MLP neurons of a small language model. Each row is named by its layer, matrix (gate and up: input weights; down: output weights) and neuron, and shows model dimensions 218-313. Each number is 128 + 32 x the weight over its row's rms, rounded and kept within 0 to 255. A neuron's up and down rows have the sign that makes its largest values positive.
A block is one neuron, or neurons of one layer that tend to fire together. Before each block is what it responds to, as a language model described it from the Wikipedia text at the highest values.

Description: Newline after section headings. Line breaks right after a Wikipedia section heading like ==Soundtrack== or ==Geography==, and before tables following a caption; occasionally mid-word pieces.
L6.gate325 [133 160  92  91  52 112 184 161 164  80  71  61 130 131 110 141 178 100 156 177 111 167 152 186 113 161 109 135 204 120 101 165 151  65 167 130 146 143 126 106 178 136 134 104 129 111 105 137 169 130 112 118  94 120 155 163 129 117 127 113 101 142 116 107  36  72 130 144 128 103 149 185  64 201  94 121  99 151 131 101 135 125  90 166 115 153  82 140 161  98 130 123 138 102 115 122]
L6.up325 [140 154 111  87 157 159 171 123 189 169  60 145 136  83 117  92 127 101 111  85 153 148 134 156 128  72 123 113 175  48  47  74 110  85 138  78 100 118 110 115 148 156 135 195 139 197  85 176 139 148 192 147 113 175 151  75 132 104 140 141 102 169 149 122 162 112 140 125 143  84 116  98  89 186 152 200 169 159 106  79 192 121  87 160 132 187  45 163 102 179 159 154 178 183 117 124]
L6.down325 [129 137 179 173 107 163 137 141 172 126 141 153 199 110 114 121 126 117 129 149 107 129 142 172 140 154 104 126 132 139  91 167 131 132  59  96 121  95 133 111 163 122  92  29 123 151 104 159 150 155 104 146  70 241 133 139 130 104  98 166 146 110 113  80 116 139  77  87 169 157  86 144  69 179 146 138  79 120  82 161 131 170  92 181 176 122 108 112  99 113  69 163 141 147  66  97]
L6.gate1023 [124 133 142  80 138  46 149 154 139 147 137 124 129 122 164 120 107  97 158 127 153 118 206 164 156  94  77  86 102 162 127 127 132 121 176 128 113 127 158  77 136 124  91 125  73 168  55  92 151 149 239 165 142 148  74  98  87 168 145 108 100 178  88 149 106 127 130 147 143 158 140 114 106 126 138 142 119 143  48 123 110 128 117  74 176 110 147 170 168  93 104 139 117 163 131 100]
L6.up1023 [120 136 115  79 114 184 126  90  78  91  70  92 105 111 110 170 154 233 117  75 143 135 120 140 136  83  92 119 135 151  95 100 129 102  66 119 122 150 110 116 142 152 164 194 159 110  46 143  85 125 180 127 142 173 141 119  79  85 167 142  83 138 153 107 161 123  61 126 123 182  84 103  96 132 130 129  95 148 135 162 110 104 163 133 123  78  66 151 110 131 166 107 115 147 112  77]
L6.down1023 [142 115 129 114  19 112  46 110 117 116 110 169  77 100  86 138 130 113 152 190 100 151 145 133 114 109 119 132 153 175  88  94 156 169 109 166 150  68 135 143 105 128 216 132 151  88 100 163  87 138 137 109 112 149 168 139 136 106 146  88 126 167 124 130 192 117  64 122 147 152 149  77  98 134  97 118 101 147 127 137 104 147 151 125 113  88 139 112 148 192 154 145 171 121 117 143]
L6.gate1239 [131  40 132 138 164  72 132 150 120 102  89  94 175 168  67 145 160 124 152 111 104 127 136 110 111  97 148 142 126 152 167 123  86 168  83 141 138 102 134  59 115 161 152 133 130 120  89 107 154 110 109 127 132 108 181  86  57 134 172 149 149 137 125 110  84 136 101 155 147 132 165 129 155 147  90 135 151 163 106  93 133 175 166 134 101 155 120 149 102 136 137 135  86 130  89 131]
L6.up1239 [151 164 146 120  71 153  98 167 101 169  97 143  80 122 129 154 156 137 140 121 137  87  62 156 106 122  84 140 123 137 122 136 153  80 166  10 122 205 101 120 159 100 153 146 147 102  91 112 118  62 130 139  78 111 122 138 105  82 132 117 139 133 120 115 176 128 132 138 130 121 130 152 151  96 137 165 104 100 138 104 110 197 151 104 126 156 134 111 105 146 170 135 137 155 102 147]
L6.down1239 [116  64  83 176 117 129 102 122 135 124  94 118 172 122 127 159 205 163 161 126 177 130 130 111 105  93 182  48 101 180 145 178 123 112 113 173  95 131 147  98  98  68 122 153 101 129 172 116 115 103 103 165 199 132 137 155 107 121 185  72 127 108 152  64  94 129 124 156 154 106 161 123  89  94  72 106 120 142 111  92 158 183 120 154 115 122 143 134 103 109 138 166 169 118 117  92]
L6.gate1284 [158 105  58  88 107 105 146 136 103 148 176 101 132 150 123 144 115 134 114 124  98 205 124 101 117 164 115 120 100 179 168  97 178 133 111 126 185 123 122 181 117 140 156 183 147 117  70 147 106 115 153 190 132 170 100 147 121 145 121 203 180 159 138  91 123 121 118 163 161 140 110  73 117 175 124 128 132 114 125  96 114 174  67 139  99 129 121 134 111 112 171  83 134  94 138 138]
L6.up1284 [142 112 107 113 134  96 100 147 102 100 151 117  91 106  52 146 173 134  88  82 149  74 163 154 154 184 113 102 164 103 124  86 110  99 151 130 243 122 112 136 141 124 112 115 103 113  66 121 131 214 207 103 148 122 194 121 135 177 100 115 126 166  88 137 137 114 184 157  81 155 127 104 158 131 183 164 112 106  84 126 148 107  93 121 157 130 134 106 181 148  82 136 121  82 115 129]
L6.down1284 [ 61 117 123 141 162  93 150  77 157  71 118 137 121  72 149 106 151 126 122 122 187 100 161 140 142 186 120 106 159 167 167 122 139 108 132  96 158 133 103 160 112 186 127 146 179 146 103 129 125 175 199 112 173 110 100  85 120 168 126 151  99 149 139 101  98 101 144 156 153  95  92 123 120 109  99  92 102  96 111 126 139 162 116 169 184  88 119 104 175 147 105 121  49  80 172 169]

Description: Word-initial subword fragments. Early pieces of words split into several tokens, often right after a parenthesis, quote or lone capital, e.g. Ch(ingford), B+al(bino), "ch(aracter).
L3.gate306 [127 127 133 140 115 154 160  50  89 116  99 148 155  82 137 128 124 132 150 142 117 112 118  90 109  92 181  59 100  97 124 126 182 141  79  87  75  64 139 110  93 112 202 114  98 120 143 170 132 131 133 109 113 152 157 145 153 163 117 130 155 108 133 192 161 134 131 159  93 126 126 178 159  69 125 100 136 159 103  81 131  42  96 166  62 126 156 193 112  94 158 138  89  58 139 167]
L3.up306 [ 54 131 120 164 136 124 188 139 155 166 149  97 135 187 105 127 122 147 129 165 134 116 175  92  64 129 142  82 134  89 166 129  50 138 117 169 121 142  97 159 174 123  86 173 107 161  85 143 120 127 150 141 137 130 143 104 155  97  94 118  99  70 107 128  89 137  90 105 135 151 156 146 173 153  64 109 138  94 133 135  91 157 153 127 139 150 112 117 120 119  82 157 121 144 141 125]
L3.down306 [171 106 147  97  75 176 117 106 126 135  62 132 150 134 147 128 171 133  98 105 105 125 152  70 105 111 178  97 125  52 137 137 157  82 135 153 121  69 189 103  73 169 117 155 148 137 177 153 177 136 103  97 169  77  89  93 110 158 156 108 170 128  99 124 129 118 151 128  81 107 131 165 188 101  81 156 150 147  90 115 153 113 132  90 121 138 116 121 107 123 167 171 109  95 139 129]

Description: Verb after long subject. The main verb (was, is, are, were, had been) that follows a long subject noun phrase, e.g. "the highest temperature ever recorded… was", "the only products… are".
L6.gate8 [104 104 167  87 138 183 136  94 109 171 116 158 148 151 130 165 117  83 172  84 167 155 150 152  84 130 148 133  95 118 109  99 167 172 101 133  95 144 101 150 154  78 118 165 169 181 207 160 214 154  96  78 132 158 144 211 158  88  93 116 167 152 125 155 107 148 179 114 145 184 189 149  81 104 148 164 166 106 141 170 139  92  99 134 163 133  78 169 133 144 161 169  98  73 106 132]
L6.up8 [ 98 148 170 136 150 139 125 184 120  85  85 124 126 106  99 189 147 206 114  60  89 144 135 109 134  79 128 166 101 165 157 164 176 154 138 136  80 132 168 136  59 160 113 149  96  99 100  62 116 121 145 157 158 150 130 127 134 150 141 117 112 203 112  92 134 120 110 139 114  91 182 104 150 125 125 137 101  86 164 187 181 153 113 129 133 142 111 135 135  61 139 120 147  44 134 121]
L6.down8 [ 95 136 171 129 111 124 106  85 114 163 148 153 139  97  69  89 127 171 121 169 157 204 160 121 137 142  80  93 104 121 116 120 101 172 118 123 137 132 125 166 146 120  97 108 178 181 192 125 149 134 109 100 213 155  95 174 125 198 180 138 128 186 143 110 137 181 126 151 163 188 148 123 159 154 216 169 137 113 140 122 106 142 111 100 162 127 111  79 154 127 108 122 121  94 149 107]
L6.gate716 [118 104 168 124 108 129 212 112 156 173 136 129 105 204 147  96  84 176 116  83 145 156 164  89 167 156 170  72 179  91 154 118 161 144 146 150 118  70  89 156 189 105 116 161 118 144 136 157 147 159 114 110 100 126 215 100 146 194 106  93 109 150 120 101  93 174 117 131 133 136 146 150 113 155  83 122 138  94 118 110  93 144 110 127 129 106 123  71  89 137 111 107  52 143 139 103]
L6.up716 [122  81 126 114  98 163 121 107 144 137 134 133 116 129 148 131 116 143 120 184 139 156 123 117 133 112  97 135 124 101 133 116 169 207 161 120 172  91  86 145 142 128 135 199 118 151 121 110 125 184 173 118 136 117 134  97 147  82 132  99 108 133  90 100 116 150 194 190 150  98 111 144 163 166 137  92 118 126 100  94 161 130 147 198 144 173  65 177  48 103 114  54 154  97 143 119]
L6.down716 [ 74 111  67 129 148 197 154 127 146 103 121 126 141 127 155 166  99 147 153 191 116  97 102 115 119 136 130  99  93  97 102 130 138  74 125 127 144 150  27 110 138 130 112 129 142 170 174 134  99 167  40  91 105 164 178  93 100 140 128  85  99 138 155 114 159 120  53 128 106 141 120 114 117 112 173 151 117 150 148 134 141 221  84 156  95 130 131  88  74 110 195 100 165 142 157 114]
L6.gate760 [124 121 187 147 124 161 156 145 138  86 153 155  86 130 190 126 156 120 153 107 102 145 118 149 109 181 155 141 151  98  64 137 102 135 132  85 184 151 149  83 101 122 134 110 159 222 172 132 151 110 122 164 124 164 125  87 116 155 130 122 152 164  96 146 147 138 143 154 103 164 133  82  72 148 124  90 152  61 154 114 147 181 145 118 108 136 106 172 116 127 132 131 106 139  60 144]
L6.up760 [186 150 145 106 166 123 148  87 126 117 110 154 115 146 155 149 112 114 120 163 125 153 104 203 133 135 112 138 130  93 140  77  63  86 154 126  91  93 170  99 103 167 150 121 139 154 191  79  73 153 129  99 164 104 147 121 168 131 120 121 122 137 119 123 146 163 162  98 172 143  86 120 134  79 152 148 178 112 179  93  76 147 111 161 161 137 148 160  84  97 124 117 183 104 110  78]
L6.down760 [131 137 120  68 173 157 134  98 143 103  80 190 124 170 122 152 141 117 141 140  76 137 101 152 122 117 153 130 148 114 183  90 143 130  70 131  94 131 140 108 170 141  85 129  95 119 173 132  98 113 128 104  67  77 108 135 224 103  98 116 138 136  85  85 165 137 168 107  96 154  67 126 155  87 154 105 117 122 162  56 129 129 157 160 155  72 161 157  80 142 124 147 159 130 106  88]
L6.gate1110 [115 110 159 106  85 153 121 109  88 120  89 197 114 127 111 132 123 132  81 142  79 137 123 106 159 108 117 116 133 126 166 101 122 114 128  75 115 138 149  67 135 122 115 168 173 150 152 136 136 158 146 169 171 128 147 145 166 114 100 177 166 169 155 141 161 148 159 152 132 114 129 129 136 122 151  95  85 174 105 128 135 165  91 111 103 118  90 194 101 107 123 110 130 132  98 122]
L6.up1110 [ 88 151 108 151 167 115  95 140 131 146 120 104  71  79 139 102  74 120 103 143 140 122 149 135 150 127 124 103 154  99 113 121  85 138 155 175  37 104  93 100 107 145 110  97 209 178 134 164 100 127  95 104 147 125  80 130 155  91 109 109 126 173 142 147 160 189 147 156 106 165 128 157 155 143 104 128 103 155 107 121 144 136 103  70 142 178  95 191 120 106 129 154 148  93 130 124]
L6.down1110 [115 134 140 133 152 125 108  84 140 127 120  97  97  96  91 146 122 145 116 152 119 122 181 133 147 134 156 145 177  71  87 144  91 142 199 128 101 140 108 142 144 127 119 128 158 173 113 131  90  96 102 127 115 111 150 101 195 125  78 133 133 151 120 156 101 191 127 124 119 152  87 133 148 146 136 181  62 139 146  91 156 182  68 132 123 119 133 202 141 124 124  99 128 102 145 132]

Description: Main-verb copula after subject. Finite verbs (mostly is, was, has, were) right after a sentence's subject, plus clause openers like while, whilst, e.g. music is, Tuthill has, the dam is.
L8.gate181 [ 95 136  39 159 181 131  66 150 140 127  96 162 126 129 108 174 174 138 152  89 130 101 160 120 137 113 175 152 144 146 143 144  73 119 170 132 125 151  62 164  77 159 121  86 173 161 148 156 123 143 108 122 104 108 119 124 145 133 111  76 145 110 181 158 106 160 151 150 145  88 101 183 107 141 171 138 107 106  77  89 138 148  81 146  55 131 105 159 146 158 132 143 140 129 172 106]
L8.up181 [200 142 142 139 150  74 130 165 148 151 200 123 136 180 113 133 158 204  86  92 106 119 178 148  73 140 151 137  59 139 172 109 112 127 175 149 127  99 116 197 128 121 133 154 107 120 175 110 128 143 104 111 138 116 139  95 102  88 145  97 122 104 108 157 109 109  96 150 116  93 123 206 205 114 156 143 124 107 141 164 117 120 125 151 112  82 140 153 114 152 116 114 174 128 127 161]
L8.down181 [154 103  69 155 105 112 136 146 162 133 102 130  61 147 109 139 171 118 184 105 130  82 172 126 115 160 131 101 159 118 188 139 118 171 159 139 164 129  80 149  72 129 113 112 123 149 157 148  96 115 135 163 139 120  90 200 115  86 148 108 117 157 150 122 118 118 111  85 112 118 137 186 103 111 137  76 133  89 129  82 147 117  92 190  50  47 139 135 133 188 171 159 174 151  96 121]
L8.gate293 [150 119 127 134 132 167 155 105  87 152 138 134 114 128 122 121 122 136 167 172 199 135 148 100  78 114 119  51 133  97  93 152 120 138 101 175  89 128 151 163 135 122 199 133 130 134 144 139 170  63 133 112 128 142 157 159 133 195 122 190 146 119 153  78 104 178 194 174 110 129 186 167 100 169  97 100 118  83  81 104 177 170 149  92 156 158 145 129  95 146  77 127  86 191  86 105]
L8.up293 [142 119  99 115 119 141 161  79 150 168 159 112 174 125 129 108 136  87 163 145 154 135 123 154  93 154 160 155 181  85 143  81 171 162  64 120 107 114 132 146  89 114 150 152 153 160 186 114 107 146 144 209 135 130 185 121 211  81 159 116 105  84  93 122 186 124 126 146 124 148 129 146 123 148 152 153 124 126 125 127 177  41 156 132 152 134 150  90 139 116 152 122 143 206 107 107]
L8.down293 [162 129 134 131 141 158 142 132 183  90  69 106  89 120  87 173 128 116 140 127 107 158 147 169 150 151  82 115 148 163 168  91 155 111  88 184 135 156 129  84 139 176 124 142 134 199 197 143 186 144 182 143 147 137 133 143 114 121 118 147 120 131 164 117 167 154 111 107  95 132 143 172 103 142 129 170 196  60 188 166 133 213 114  88 155  99 123 140 106 199 103  96 137 123 153 129]
L8.gate970 [133 151 128 104 146  97 158 126 170 143 137  77 155 118 130 127 138 163  79 128 176 122 114 124 149 183 192  93 125 133 133 109 120 121 138 166 131 157 136 126 123 100 149  98 152 160 178 187 192 111 107 143 127 185 108 165 106  90 126  99 170  99 133  81 104 151 178  89 109 115 121 118  55 172 112 104  91  90  38 163 167 161  93 160 122 139  69 144 102  98 142 106 178 207  79 135]
L8.up970 [121 126  98 170 115 128 196 130 181 111 134 166 136 151 122 102  74 149 175 207 157 112 142 188 113 161 132 128 155 106 107  83 142  55 127 137 142 107 106 123 136 169  90 129 205  96 134 107 169  91 162 115  89 131  90 115 124 153 109 169 138 128  79 132  89 116 109 134 140 176 159 110 136 166  97  88  88 162  95 155  79 164 107 115 160 162 136  81 103  90  99  62 157 191 133 131]
L8.down970 [124 133 103 174 125 116 145 124 149 170  96 105 114 108 169 140 159 125 124 217 152  98 115 146 135 143 182 138  54 118  87 131 165 145 128 131  51 126  95  99  95 126 165 160 178  88 175 158 224 106 109  82 132 135 147 182 123 135 190  97 149  92  92 125 103 147 115 158 108 114 147 144 107  99 175 167 130 110  62 151 144 148  89 190 141  98 130 114 139  87  72 142 167 164 127 164]
L8.gate999 [127  73 125 116 105 131 108 136 113  76 173 124  99  61 115 132 115 117 120  93 204  98 152 121 140 109 137  87 146  91  86 108 175  87 143  87  94 109 117  89 126 157 112  71 148 102 118 103 100 133 117 144  81 183 160 120  95 187 116 108 111 153 153 181 145 161  96 103 163 205  93 119  97 218 114 122 125 144 111 164 140 130 142  83 155 121 118 126 140 124 117 123  93 142 158 112]
L8.up999 [143  49 140 127 119 151 132 127 150 131 140 159 163 145 159 111 138  98  89 159 211 134 147 134 110 177 125  99 116 106 137  97 131 189 110 143 151 148 173  98 144 121 183  89 100 131 145 175 109 151 181 130 147 112 123 160 128 139  94 149 117 138 112 126  98 148 128 124 104 121 142 159 128 123 170 163  47 149 124 178 106 143 193 177 173  75 115 128  63 166 162  91 168  79 123 125]
L8.down999 [193 115 153 119 102 201 131 150 169 145 110 134 131 109 165 162 108 125 133 155 107 148 208 120 103 119 142 117 115 143 115 161 170 201 161 145 115 116 125 116 126 126 181 106 160 122  82 170 174 139 156 126 137  99 146 156  97 107 144 132 129 140 161  58 110  75 107 108 132 102 161 140 109  87 165 119 104 139 113 106 127 152 155 151 153 171 178 143 121 132 162 128 140  76 153  64]

Description: Main verb after subject. Auxiliaries and copulas that follow a long subject phrase, often passive-forming, such as "should be", "can be", "is", "were", "had been".
L3.gate1284 [122 106 194 133 117 135 142  56 129 142 139 157 118  59 100 163 147 119 192 100 169 126 128 141 154 174 149 133 154 112  73 198  99 105 161 154 141 141 153  75 124 113 123  88 144 170 149 143 165 135 123  92 138 143 120 111 121 122 165 153 138 167 115 175 152 207 140 134 118 165 138 112 114 165 160 124  66 113 133 140 103 160 133 140 102 179 157 158 144 125 171 103  94 106 135 138]
L3.up1284 [120 117 187 140 124 141 149  74 126 153 133 181  74  56  75 131 168 131 151  99 164 147 134 129 154 199 161 141 133  98  93 206 130 133 178 146 140 149 172 103 142 100 136  65 146 153 150 130 151 133 135  88 131 125 106 126 121 134 166 138 132 157 138 173 141 216 108 119 130 153 130 111 116 170 150 122  66 102 156 167 115 176 108 167  94 173 124 151 148 126 177 117 104 119 167 111]
L3.down1284 [ 87 118 170 112  96 100 129  90 175 105 122 197 159  46 160 154 142 120 170 133 136 172 133  98 125 129 128 101 107  68 106 201 137 138 123 122  86 140 172 153 130 114 187  72 150 150 158 160 133 143 132  79 145 136 154 149 125 196 140 103 154 200  89 138 158 149 125 148 113 104 152 125 115 133 187 111 109 101 135  92 146  97  95 171  71 158 139 163 130 109 105 131  71 132 188 131]

Description: "ch" word-piece fragments. Mid-word "ch" pieces (dis|ch|arged, turbo|ch|arged, |ch|aracter, Alv|ech|urch), plus weaker hits on line breaks and table cells after section headings.
L8.gate17 [113 140 178 147 104 160 170  82 119 151  67  99 114 124 138 171 190  73  95 144 150 146 105 139 116 158  56 110 121 130 171 128  80  79  76 142 169 146 139  60 130 134 124 133  95  70 109 135 166 166  90 153 145 171 148 115 139 147 170 140 178 131 127 104 118 140 131 118 109 127 116 144 185 125 160  94 140  84 181 179 197 140 131 166 119  50 127 135 119  67 113 130 112 113 157  86]
L8.up17 [154  85 138 112 147 130 140 107 117 171 115 133 112 101 176 162 235  77  92 146 187 164 123 133 123  96 149  88 149 149 114 146 182 107 167 121 126 120  95 118 116 133 126 105 121 172 114 127 134 143 117 110 125 130 135 122 128 189 113  79 139 129 129 163 106 168 150 149  96  93 156 166 115 158 139 147 120 108 106  85 159 113 131  94 116 122 134 145  89  77  74  65  89 110  76 106]
L8.down17 [145  96 187 154 101 147 150  89 132 178 145  77  93 121 135 169 187 103 106 118 147 129  84 118 126 116 126 110  70 142 106 153 140  62 174 114 166 126 146  88 174  99 120 135 114 124 125 131 201 165 157  66 162 158 140 101 146 137 112 110 143 188 117 158  99 145 142 133 106 128 160 169 169 138 154  90 116  71 164  81  90 118 145 141  95 143 130 203 140 126  95 134 110 131 139 170]
L8.gate296 [ 98 133 146  67 114 113 102 141  67 138 150 108  96 152 111  82 151 118  93 119 100  87 116 101 111  87 124 102 105 155 117 117 127 159 164  74 133 160 174 163 120 120  87 172 157 191 223 130  87 113 113 125  84  83  66 114 100 169 178 108 107 149 111 157 174 126 168 104  92 148  99 101 184 126 159 109 191  94 146 169 160 165 126 118 157 164 130 199 120 137  91  95 166 165 134 124]
L8.up296 [105 112 158  72 151 146 104 103 125 158 194 142 111 174  70 137  71 128 152 153  82 118 126  67 111 136 145 131 137 167 155 166 167 145 136  38 141 125 107 136  99 119 110 123 152 107 167 159 119 112 144 132  94 115  86 162 127 113 162 119 131  75 222 113 149 154 117 116 162  99 142 166 122 122 114  81 131  94 137 149 137  94 151 140  81 191 100 162 171 100  81 152  78 158 157 126]
L8.down296 [109  91 153  97 120 151 172  97  93 131 167 111 120 149 125 157 166 106 111 126 136 132 131 124  71 119 100 111  75 148 143 129 141 169 120  84 143  92 107 162 132 130 190 171  72 176 185 176 138 105 151 150 174 149 114 106 130 188 192  71 143 151  96 135 127 196 150  88  67 176  52 124 125 100 187 111  90 171 114 113 178 152 152 190 147 127 147  89 143 130 174 172 113 123 107 130]
L8.gate874 [131 109 145 184 132 121 141 115  93 113 106  26 129 146 134 137 120 106 130  85 117 132 117 133  86 133 136  75 155 104 111 118 155  68 145 132  79 145 117 107 103  98 167 150 144 173 166 133 101 133 113  73 112 105  96 150 108 125 107 124 116 132 120 125 167  99 183 133 133 165 125  79 163  97 125  94  89 122 105 141  72 134 175 108 145 166 149  75 106 132 101 135 165  65 122 150]
L8.up874 [131  61 182  72 147 100 126 163 112  85 129 144 176 106 108 121 146 138 115 107  97  97 151  77 147 125  92 111 137 143 152 159 108 170  93 139 166 184 116 133 106 150  99  69 122 170 129  96 149 117  87 145 109  88 116  99  98 113 118 150 125  89 132 116 103 116 138 126  63 110 106 153 129 203  57 127 178 137 159 162  94  82  97 172 128 108 144  90  91 145  82 149 152 146 138 159]
L8.down874 [135 145 122  98 113 108 115 107 103 119 175 126 126 100 119  96 168 121  85 108 162 176 103  97 158 132 118  87  77  90 128 119 116 183 152 140 106 106  45 144 152 148 153 114 125 167 109 163 130  71 204  37 108 134 137 128 103 148  91 183 133 133  96 125 177 127 167  67 100 125  96 152 109 125  69 137 131 150 134 109  85 106 100 156  93 114  78 109  72 163 110 121 149 128 154 153]
L8.gate1023 [ 89 126  49 165 161 164 128 213 156 103 150 119 148 109 148  89 167  93 178 122 157  78 138  96 164 114 142 110 116  99 182 101  71 111 112 121 140  80 159 116  72 163 148 123 126 143  57  81 101 121 177 103 147 189 216 132  98 116 113 150 155 162  70 152 122 139 160 162 170  97 115 134 125 168 108  75  94 156 119  90 143  89 136 160  38 125 151 210 185  88 150 123 181  83  55 152]
L8.up1023 [124 100 146 152  86 154 140 138 172 139  88  93 106 122 117 171 159 107 177 142 171 113 104 180 142 124 137 130 177 100 117 143 144 131 124 145 112 106 112  73 105 148 113 102 108 133 125 134 139 148 118  87 131 116 153 161 106 106 172 146 118 112 170 107 157 140 116  74  97 135 123 121 113 148  92  95 125 162 129 131 164 179 108 170  76  96 106 102 152 104 102 100 188  90 147 136]
L8.down1023 [ 85  75 109 131 110 101 119 167 131 164 104 154 113 178 100 109 140 150 160 149 152 132 123 132 122 187 105 150 169 119 107 139  59 103 111 101 157 138  84 114 115 181 111 126 172 175 165 127 161 185 141 125 137 192 169 113  82 184 129 161 122 107 122 116 121 203 109 106 164  71 149  50 124 195 175  60  98 161 161 125 139 108 152 136  95 130 120 142 171  92 115 109 133  97 152 227]